Weights of a small GPT-style language model, trained from scratch on English Wikipedia: vocabulary 512, untied embeddings.
MLP neurons of a small language model. Each row is named by its layer, matrix (down: output weights) and neuron, and shows model dimensions 0-127. Each number is 50 + 12 x the weight over its row's rms, rounded and kept within 0 to 99.
A block is one neuron, or neurons of one layer that tend to fire together. After each block is what it responds to, as a language model described it from the Wikipedia text at the highest values.

L10.down12:42 55 33 60 43 25 43 48 44 47 43 49 41 48 37 44 51 30 61 52 62 47 65 48 40 66 61 33 49 41 36 60 41 57 45 56 41 42 34 27 50 71 57 45 65 68 54 39 34 48 67 45 51 22 54 32 51 28 40 62 68 46 48 63 44 31 36 47 53 37 39 52 67 54 60 53 61 40 41 56 43 39 47 37 56 30 57 36 42 51 51 52 66 54 44 47 47 62 46 77 42 48 45 65 35 74 58 42 30 38 61 46 42 42 76 59 41 70 59 43 55 43 61 55 36 63 40 53
L10.down72:37 35 54 44 40 45 48 44 51 45 22 56 69 56 36 58 36 52 34 71 51 40 67 70 57 57 31 46 41 54 42 60 24 61 68 52 38 58 65 50 34 29 61 62 57 67 32 55 50 48 43 53 47 55 51 48 42 55 83 57 39 49 36 37 25 61 49 39 55 56 35 65 60 54 40 63 51 61 20 62 66 68 65 44 49 18 31 46 65 55 50 44 65 72 43 53 64 68 24 55 41 70 47 54 53 57 67 58 40 41 59 68 31 41 53 44 58 62 43 53 54 45 52 47 46 71 38 48
L10.down341:28 25 59 51 37 55 19 68 31 52 52 37 42 58 57 52 30 68 47 54 58 55 30 44 58 57 72 50 34 57 45 59 46 53 42 61 58 57 78 67 40 56 53 22 57 25 51 54 43 46 39 43 42 26 46 46 60 59 37 67 51 34 58 37 46 61 50 51 39 50 48 40 54 60 49 54 57 53 41 53 67 49 35 40 63 68 39 64 36 47 49 56 38 48 38 62 57 67 52 49 41 65 34 66 40 48 58 48 49 55 68 51 33 59 36 56 37 34 42 41 43 44 52 54 51 70 79 61
L10.down427:58 65 25 61 78 55 48 44 42 67 46 44 58 54 22 56 72 66 42 49 52 22 56 44 51 74 38 34 38 43 38 61 63 49 53 69 46 54 55 32 47 50 67 27 56 54 34 49 51 35 51 41 51 36 41 52 58 59 49 34 31 50 54 46 42 43 62 28 70 68 43 59 48 55 62 61 60 43 57 50 40 53 24 32 47 44 43 44 64 44 44 50 45 34 42 53 68 55 41 45 54 56 71 42 26 80 46 55 41 36 62 48 46 48 46 47 48 34 65 47 58 36 69 57 65 60 45 43
Description: Partitive "of" before noun phrases

L7.down391:48 43 56 33 37 31 34 45 33 36 41 64 45 63 52 42 42 45 32 52 57 45 37 80 34 35 74 59 53 54 39 52 45 62 47 42 58 55 48 71 54 49 43 26 61 47 54 41 58 54 50 59 53 42 54 29 66 45 51 46 53 56 40 52 64 35 31 58 47 43 50 29 36 30 37 25 50 40 49 61 49 41 39 55 58 49 56 47 76 40 53 56 64 53 23 46 48 46 39 59 55 51 65 60 52 48 45 46 47 58 33 48 43 54 49 44 65 49 64 45 38 58 54 57 53 47 38 62
Description: Mid-word subword fragments

L7.down130:40 56 62 56 58 51 52 45 54 58 56 60 58 38 47 72 49 39 70 62 58 48 46 51 75 50 55 45 44 44 52 48 50 51 40 37 31 38 32 47 61 50 58 75 51 31 38 29 47 42 52 35 46 66 69 62 82 44 69 48 35 60 44 35 47 33 41 70 56 27 53 31 34 37 56 51 71 71 53 53 37 67 27 55 39 58 42 37 49 63 35 54 44 46 48 31 64 47 53 58 74 49 27 48 54 46 50 53 50 43 67 55 47 33 44 51 71 65 54 40 62 44 52 39 43 50 63 63
Description: Mid-word continuation pieces

L7.down133:44 59 25 70 46 54 58 28 35 39 34 72 52 51 40 42 60 54 43 41 46 67 38 55 43 48 42 59 47 51 71 53 66 62 52 42 33 79 40 32 56 50 51 36 53 60 55 33 37 42 36 45 39 49 36 42 54 63 48 55 39 79 55 43 48 62 51 80 63 63 61 41 68 65 37 64 61 67 48 59 58 45 48 49 47 58 38 64 58 27 43 52 43 57 51 51 74 29 42 67 48 61 66 65 63 37 57 48 73 51 84 44 38 70 60 58 34 68 43 46 46 37 50 53 65 35 54 48
Description: First-name ending before surname

L4.down137:47 53 53 63 26 45 41 69 29 49 38 21 57 68 73 25 40 45 45 44 64 33 48 42 51 46 50 48 30 34 40 49 40 50 57 54 60 43 48 52 53 45 54 37 66 58 28 62 40 63 24 41 51 78 74 47 57 49 59 69 35 64 18 58 54 73 52 55 58 49 44 61 25 57 50 69 56 49 24 45 67 52 59 45 33 66 35 58 51 47 55 52 46 46 52 51 48 53 48 46 52 42 38 28 74 72 50 42 60 50 63 47 47 59 36 45 47 45 69 65 53 47 54 70 50 64 50 63
L4.down288:46 60 55 45 47 52 30 40 40 66 57 44 44 60 47 46 47 67 59 82 49 66 65 57 59 65 54 32 57 42 71 57 38 58 45 68 30 50 53 55 48 52 62 31 43 44 32 42 35 48 49 40 47 58 49 60 42 39 68 42 47 25 58 50 27 52 52 60 39 27 46 44 37 50 48 63 56 35 46 60 44 32 74 31 47 33 43 47 46 74 42 41 42 72 47 35 53 51 41 65 33 49 74 43 42 67 37 44 45 39 37 44 52 72 39 56 40 52 63 45 41 57 66 27 60 45 41 48
L4.down472:53 66 19 48 35 39 64 64 73 52 36 26 31 51 58 59 46 54 76 61 47 33 64 65 44 43 50 46 48 39 64 44 58 32 45 49 46 45 44 55 70 46 52 42 55 29 51 33 39 34 46 70 56 54 36 49 36 40 48 71 61 67 34 58 46 57 60 52 42 61 31 68 65 43 48 49 48 40 31 44 52 35 44 49 45 48 31 56 50 54 50 52 50 57 52 48 51 57 64 53 40 29 64 33 59 42 42 51 44 41 74 56 44 59 76 33 70 50 74 69 53 47 48 49 43 42 62 52
L4.down491:33 54 26 50 18 48 29 67 54 48 63 54 36 42 49 67 61 45 57 67 61 64 09 36 55 51 70 50 65 42 63 69 41 55 55 44 42 62 35 62 46 59 51 53 58 37 53 36 57 51 31 68 42 43 76 34 59 41 53 58 56 57 36 55 29 61 36 66 55 45 51 55 50 40 56 79 40 46 38 36 38 56 44 43 46 28 55 58 56 77 34 37 41 70 64 59 54 56 50 34 54 56 48 46 47 52 43 65 45 43 75 32 37 32 58 27 51 60 49 44 36 62 47 51 52 53 36 71
Description: Word-internal continuation pieces

L10.down29:50 33 49 38 56 45 34 43 71 63 52 13 44 63 44 60 36 57 48 59 60 54 27 61 42 37 39 55 45 48 41 51 57 62 41 68 47 60 52 78 33 43 27 50 44 25 61 66 45 58 24 55 54 51 47 41 53 37 57 65 50 39 29 59 38 62 49 47 43 56 43 46 44 33 32 52 35 32 43 44 68 49 70 38 69 44 60 70 51 56 71 66 23 47 52 39 41 41 53 38 57 48 43 65 48 46 60 25 58 50 45 44 47 24 47 59 70 55 43 43 28 42 61 60 55 54 65 33
L10.down141:69 48 50 39 54 41 42 52 39 67 40 50 46 29 48 57 38 34 77 58 52 59 44 40 47 31 77 49 28 57 31 51 37 57 60 46 53 60 55 48 68 60 60 62 50 57 49 33 36 41 48 47 53 56 45 51 49 59 30 52 35 41 61 51 45 66 46 65 69 70 66 53 42 26 64 42 17 37 43 46 54 67 60 37 73 36 54 58 35 53 48 32 36 41 63 64 42 71 65 50 63 49 45 62 37 50 57 51 37 53 46 47 50 54 60 42 42 62 49 58 61 63 32 40 38 61 64 52
L10.down216:39 51 51 72 47 54 58 38 42 52 49 60 36 59 45 27 57 67 50 45 58 65 40 54 68 73 60 56 49 69 52 53 48 38 38 51 39 22 42 28 45 66 44 66 40 41 48 57 54 57 51 30 43 63 42 41 52 42 54 52 58 63 50 52 33 65 22 41 53 53 64 44 54 67 34 46 54 51 53 42 49 54 47 37 27 71 55 52 74 51 34 71 45 33 36 55 72 46 45 74 52 34 59 53 46 50 56 53 21 64 62 52 53 51 55 46 39 57 49 38 70 43 61 29 63 47 58 56
L10.down228:46 57 46 51 48 44 42 52 49 65 50 42 42 41 48 54 56 40 70 60 71 66 44 70 43 67 72 57 56 45 28 56 46 67 41 59 55 61 35 59 62 27 58 47 56 52 49 49 23 53 49 61 32 31 47 39 53 48 50 56 50 66 43 65 44 50 36 43 49 61 61 40 30 56 49 42 55 54 49 45 44 71 56 48 34 41 37 70 58 57 59 62 31 41 39 44 28 48 39 63 88 47 60 62 43 51 44 72 31 39 56 53 56 39 53 45 13 39 47 46 66 50 20 37 43 60 57 48
Description: Word-ending pieces, especially "as"

L10.down35:39 51 56 15 49 60 56 44 30 46 35 43 40 42 54 47 48 39 34 40 54 55 49 71 45 52 68 46 43 30 67 41 35 73 63 42 51 60 39 34 67 49 54 45 52 56 53 37 61 48 47 68 41 31 30 58 59 67 47 62 62 27 24 48 30 26 55 57 38 55 36 37 38 38 50 60 54 50 40 67 54 73 64 62 58 51 50 47 52 40 59 50 38 55 75 66 61 58 18 39 47 71 82 46 66 53 51 53 56 78 37 62 59 51 48 30 58 58 61 44 71 68 43 40 63 55 41 59
L10.down237:58 63 41 46 43 46 34 63 56 56 39 55 56 45 43 60 40 44 41 34 60 58 53 74 47 56 62 63 52 51 37 48 34 39 52 50 54 51 54 44 62 58 48 42 30 36 44 59 40 36 49 50 29 55 62 46 77 62 58 59 33 56 33 54 45 30 26 56 57 56 46 79 01 33 56 51 40 44 40 50 38 32 59 56 47 38 57 44 42 76 42 48 55 49 45 29 54 59 58 67 60 44 51 42 47 73 46 45 57 55 48 44 64 45 67 45 72 51 45 44 51 50 65 48 36 52 31 41
L10.down262:49 40 44 45 39 62 40 39 52 64 39 57 65 41 40 47 49 35 47 40 65 62 73 59 37 37 55 58 26 40 46 50 58 65 54 42 49 44 32 47 62 51 49 39 52 63 43 62 46 44 53 45 54 47 53 39 51 45 46 54 66 71 65 41 53 53 50 41 57 59 47 65 04 52 52 39 32 61 49 66 48 53 42 46 59 46 61 47 62 44 50 57 67 55 33 32 44 46 32 50 56 43 44 46 59 62 61 47 41 49 71 60 42 61 33 42 46 44 44 47 47 56 45 48 48 70 56 62
L10.down470:49 54 47 36 67 53 68 51 54 50 35 11 62 42 56 36 43 54 56 45 60 55 36 51 37 26 33 48 39 56 32 52 58 40 57 45 53 51 20 46 61 40 50 60 43 40 31 38 54 49 40 41 68 50 41 35 44 62 49 74 65 35 40 51 61 34 45 47 54 38 43 34 42 41 37 32 46 21 50 56 66 70 41 52 51 52 36 52 41 60 46 45 45 64 61 43 49 51 57 37 70 55 50 34 73 43 68 58 52 57 38 56 46 57 45 58 65 37 32 40 62 39 26 59 47 55 38 76
Description: Accented letters inside words

L10.down70:50 58 67 49 64 45 57 48 50 53 70 52 18 47 88 65 43 43 54 64 67 36 62 78 41 40 40 60 55 70 38 52 48 58 57 48 61 42 50 66 57 53 46 55 68 48 47 48 61 30 52 53 59 84 51 48 41 57 66 57 41 30 43 44 67 63 57 43 47 61 44 53 48 67 47 57 26 55 51 49 64 33 59 40 64 47 38 35 40 50 53 50 40 41 56 58 78 55 60 65 33 67 49 72 54 52 40 62 49 44 49 55 35 28 45 40 20 48 52 46 35 47 35 46 43 32 66 54
L10.down110:48 30 56 41 50 51 68 35 37 75 58 44 20 38 35 43 39 41 28 60 58 40 38 40 44 58 67 46 43 44 33 52 51 53 35 43 70 48 48 50 70 49 53 52 55 47 41 27 66 49 53 52 59 50 49 45 42 45 71 57 53 59 61 51 54 37 69 31 39 29 36 44 41 49 91 40 65 48 32 34 39 48 54 55 49 39 49 23 60 67 68 74 55 41 63 75 61 38 26 58 51 65 45 63 36 49 46 56 59 38 39 25 68 43 64 52 56 40 40 55 27 41 44 47 45 59 20 60
L10.down301:62 62 55 39 60 58 60 61 47 46 68 58 48 45 58 60 43 42 53 40 51 42 72 57 46 49 39 50 43 33 48 63 42 41 53 81 43 54 39 51 46 53 40 70 43 66 43 50 40 55 41 51 38 36 51 52 56 54 59 66 28 55 56 44 53 45 65 44 61 48 45 40 61 33 58 39 60 35 29 48 45 36 66 49 46 57 35 55 59 52 49 74 65 39 47 76 59 23 52 71 49 51 75 50 31 64 45 28 35 53 56 30 53 51 55 71 64 46 32 52 72 62 53 62 38 56 39 55
L10.down409:36 55 48 43 40 46 67 68 55 62 38 53 36 46 40 45 34 58 48 51 42 63 59 41 27 64 61 46 32 46 43 59 62 31 57 53 50 44 35 44 41 66 50 63 48 50 44 64 54 62 49 61 37 40 63 34 56 51 67 52 62 64 46 43 54 44 55 49 51 56 37 52 51 68 40 34 66 45 58 38 50 66 35 72 37 49 55 51 63 36 51 43 49 71 20 44 44 33 51 43 51 50 48 67 22 47 59 43 41 49 81 44 42 43 54 61 57 70 52 59 39 52 26 60 60 58 33 66
Description: Mid-word fragments after initials

L4.down72:46 41 60 39 68 36 42 44 41 59 53 50 38 71 63 49 53 60 45 60 48 70 65 30 47 64 55 77 54 51 35 68 50 44 49 42 35 43 43 45 52 55 40 59 57 62 42 58 51 55 33 48 49 62 34 11 43 46 55 32 42 50 54 41 68 66 50 40 34 61 37 87 58 61 28 29 71 59 44 41 57 43 37 55 54 37 55 41 33 27 69 58 56 67 49 38 47 34 39 36 56 65 51 32 43 42 42 39 42 66 65 62 48 47 51 51 62 64 71 50 61 56 51 33 52 52 41 54
L4.down283:42 42 51 44 37 39 39 53 64 44 51 62 52 56 42 46 40 50 62 51 51 31 41 55 46 75 67 39 55 43 65 64 61 45 65 71 49 48 52 36 31 43 42 33 51 68 58 74 26 59 52 36 50 37 54 56 39 60 40 35 59 50 49 34 48 67 30 66 41 53 67 61 58 39 44 49 76 46 28 61 54 45 43 46 48 47 53 32 61 69 62 40 62 63 38 56 40 65 41 46 62 61 61 53 44 48 54 50 49 34 78 56 50 44 76 50 49 42 51 52 83 55 46 37 64 57 52 69
L4.down290:55 61 62 46 53 49 38 56 79 48 59 29 65 33 45 50 37 58 66 50 39 35 65 42 36 57 55 41 38 34 41 35 48 36 25 42 34 57 39 70 39 57 37 66 95 52 50 57 63 44 60 65 41 52 43 40 47 44 58 65 55 52 41 58 72 58 43 31 39 34 64 49 31 60 48 51 45 37 42 58 61 55 46 38 45 33 58 40 53 62 45 37 52 52 59 35 26 44 52 62 46 55 49 46 55 53 44 60 45 40 63 52 29 57 59 53 47 55 42 65 41 67 38 41 60 47 63 61
L4.down324:50 38 40 27 38 57 53 44 52 55 59 68 72 29 55 36 45 54 87 43 45 43 72 59 50 60 46 39 65 41 50 52 43 64 66 52 56 65 35 47 57 60 31 46 65 34 50 30 43 50 52 45 62 41 32 51 43 45 56 75 57 35 41 48 55 69 39 51 73 44 37 55 36 49 58 43 54 52 70 32 68 42 38 55 42 49 80 39 34 42 48 68 39 47 47 51 47 53 53 51 45 55 44 45 45 35 47 38 38 60 48 52 33 68 46 57 52 63 38 64 50 45 54 56 55 37 58 65
Description: Mid-word subword fragments

L4.down95:58 77 42 46 50 52 50 26 46 61 27 52 29 45 58 50 61 39 64 43 54 75 75 44 67 47 34 35 65 38 55 50 45 53 58 44 45 66 65 34 54 57 66 55 47 58 73 61 63 26 46 40 49 59 38 33 55 71 37 50 56 45 57 64 32 43 42 51 43 38 46 46 56 64 57 60 64 64 47 50 50 46 57 45 49 56 44 46 36 65 61 43 49 43 57 76 55 41 60 56 32 59 36 59 30 61 41 46 46 48 43 42 52 50 52 55 45 33 54 49 56 61 64 47 38 50 37 40
L4.down109:54 38 75 39 45 56 50 64 55 34 34 55 51 77 76 31 49 40 61 40 46 49 48 46 59 69 85 51 56 40 42 56 40 51 52 72 63 41 47 53 34 57 51 42 55 19 56 53 73 73 29 55 42 45 48 50 38 54 41 50 36 23 73 54 61 46 63 47 42 41 59 53 44 50 48 26 45 66 45 48 30 51 42 53 58 42 54 48 51 37 60 45 26 63 35 56 52 53 51 67 59 43 42 64 41 74 49 57 42 42 38 45 58 53 31 47 41 50 27 53 60 61 38 52 63 65 57 55
L4.down219:55 45 51 38 38 39 56 54 23 69 30 51 43 47 37 38 69 47 62 48 64 71 46 55 47 29 51 64 58 34 43 56 37 56 40 48 54 79 47 50 36 53 50 34 43 56 54 35 51 65 38 27 44 56 58 40 34 52 45 56 45 31 51 64 38 43 44 61 55 60 48 53 42 59 44 36 62 60 56 69 68 51 29 41 64 56 38 68 27 56 61 63 24 56 61 56 51 38 61 68 29 44 53 70 55 54 55 67 63 53 54 38 38 40 45 50 75 65 41 51 41 36 58 45 64 57 60 59
L4.down468:41 34 40 69 62 73 42 40 37 33 48 55 34 53 33 18 39 59 51 64 62 47 24 62 47 28 50 52 64 39 56 47 55 51 57 54 38 65 73 52 57 77 53 58 40 48 48 49 35 32 47 39 51 56 59 62 56 27 46 44 42 64 63 55 66 65 54 47 46 56 51 41 51 46 45 47 55 42 54 53 55 39 47 56 53 55 49 47 56 50 58 40 41 61 51 62 57 55 26 70 29 27 56 46 62 48 92 48 35 18 69 40 57 66 51 50 54 70 68 62 50 50 41 38 57 59 37 59
Description: Before-date tokens

L4.down17:62 55 44 53 50 57 46 37 59 58 54 70 35 62 36 42 58 49 51 64 42 38 53 53 60 50 57 49 46 78 63 49 52 30 56 41 57 63 26 28 48 40 54 49 54 43 57 47 48 42 51 66 62 51 63 46 37 50 46 26 38 57 57 35 55 69 58 46 48 48 67 42 26 41 74 34 73 36 54 61 73 65 53 44 42 43 57 63 51 29 49 35 41 62 54 61 61 80 72 62 31 25 75 57 54 91 58 52 36 56 51 45 56 34 34 44 53 40 59 47 54 35 47 53 38 57 43 53
L4.down209:45 55 58 39 60 60 60 49 57 71 58 66 33 64 48 63 73 50 27 47 53 50 65 44 29 57 54 56 46 70 63 66 56 38 56 59 66 66 51 56 61 51 35 61 47 74 40 50 48 42 60 39 33 57 57 53 49 72 67 38 67 43 56 44 46 37 43 44 44 47 45 39 38 40 52 46 55 42 66 47 65 61 46 34 22 47 57 74 53 66 36 53 61 67 33 54 55 49 39 47 34 42 58 60 37 53 57 44 53 51 44 58 47 61 49 43 38 60 46 57 61 69 54 50 53 40 43 60
L4.down388:41 33 53 38 41 58 62 51 59 84 59 55 62 55 64 52 46 40 41 57 60 66 54 52 46 58 37 40 56 49 41 43 61 45 66 34 58 28 53 61 56 79 39 43 56 38 51 55 74 49 63 53 59 47 65 40 42 35 40 27 66 39 25 41 46 53 71 43 36 26 58 70 52 62 38 57 39 62 45 54 68 44 42 50 55 69 45 35 59 60 34 55 49 56 55 65 42 50 42 54 62 39 34 60 26 55 47 55 62 36 46 57 22 40 51 27 64 36 15 48 52 41 65 57 50 34 49 41
L4.down469:49 44 52 60 52 60 68 54 73 48 67 67 59 73 56 45 81 24 48 50 27 47 31 63 50 47 61 36 52 46 43 43 50 42 56 47 61 39 61 59 53 58 46 37 39 58 49 56 24 55 43 44 57 57 52 38 41 44 31 45 65 66 36 68 70 49 49 29 59 43 61 49 30 65 55 60 30 41 28 42 65 49 51 40 51 62 78 64 57 61 54 48 73 51 35 51 61 45 36 60 55 48 41 49 63 60 47 66 49 39 27 52 36 79 32 27 58 42 42 52 49 50 57 40 56 62 34 45
Description: Mid-word fragments after initial letters

L7.down7:45 32 39 55 48 61 53 62 51 34 41 58 54 56 64 68 46 60 49 55 72 47 51 49 51 62 40 26 56 24 69 48 35 37 43 83 56 53 68 28 66 60 31 35 60 62 44 56 28 71 44 46 56 51 48 42 48 73 39 64 51 38 46 41 31 51 65 67 45 36 44 38 58 56 55 47 69 64 00 50 38 41 44 61 69 42 66 52 81 54 44 53 48 49 51 73 46 57 54 56 38 49 44 44 48 44 66 51 42 45 67 32 63 55 56 60 31 38 62 47 49 40 43 53 27 60 61 52
Description: Quantifier phrase connectors

L4.down92:50 31 64 49 47 52 50 45 53 49 18 35 65 59 65 55 45 65 33 56 48 47 54 62 44 32 54 64 60 57 49 40 60 39 61 44 59 53 53 31 81 69 49 52 57 63 18 49 46 42 36 52 59 64 72 48 57 57 64 41 56 69 63 47 42 38 48 43 53 61 39 39 49 51 15 43 49 38 55 54 31 54 42 51 59 20 58 39 40 51 50 57 50 76 45 42 55 52 51 82 51 45 57 72 49 61 74 58 22 32 55 51 29 57 51 58 49 61 35 58 62 47 50 43 56 27 26 56
L4.down238:55 75 55 52 41 55 61 41 60 23 47 64 58 45 43 32 36 60 26 51 56 48 64 46 24 51 63 47 50 56 30 38 67 51 59 55 50 41 53 32 34 25 26 62 72 58 56 58 36 42 56 44 37 40 87 57 65 42 33 79 28 53 41 35 75 27 44 52 16 53 43 62 51 35 57 53 49 62 51 21 63 50 34 54 71 39 43 57 60 58 60 38 58 39 46 38 57 57 56 59 55 58 35 59 51 47 45 37 73 41 39 66 40 49 44 37 57 61 56 44 47 39 64 45 47 57 64 54
L4.down338:55 62 65 65 52 72 36 53 44 35 38 44 74 67 36 41 62 62 40 46 54 61 52 43 59 46 57 63 59 61 36 42 48 27 57 59 66 45 64 44 44 49 55 57 49 58 68 23 39 64 57 52 51 63 32 30 60 47 49 71 37 52 50 56 41 51 38 58 64 52 44 06 40 49 39 63 62 41 54 63 56 45 53 66 56 56 64 57 60 50 57 41 64 63 52 49 40 43 55 34 48 40 54 50 53 69 48 62 34 52 48 55 64 45 36 65 52 51 37 59 37 44 56 46 58 50 76 73
L4.down454:54 32 27 45 54 41 48 53 39 31 49 60 49 56 62 50 74 44 16 58 67 24 51 46 45 30 44 56 43 45 50 46 48 70 28 49 37 52 62 25 56 53 57 55 40 59 35 50 62 54 53 25 43 69 53 54 44 44 45 46 39 69 35 55 45 53 57 77 61 48 80 32 53 37 52 52 62 54 77 44 42 48 57 55 65 48 42 49 65 43 64 61 40 64 43 48 63 58 73 61 36 47 42 53 37 40 64 41 63 38 22 64 41 28 46 70 26 60 42 64 54 66 32 46 49 42 62 44
Description: Mid-word fragments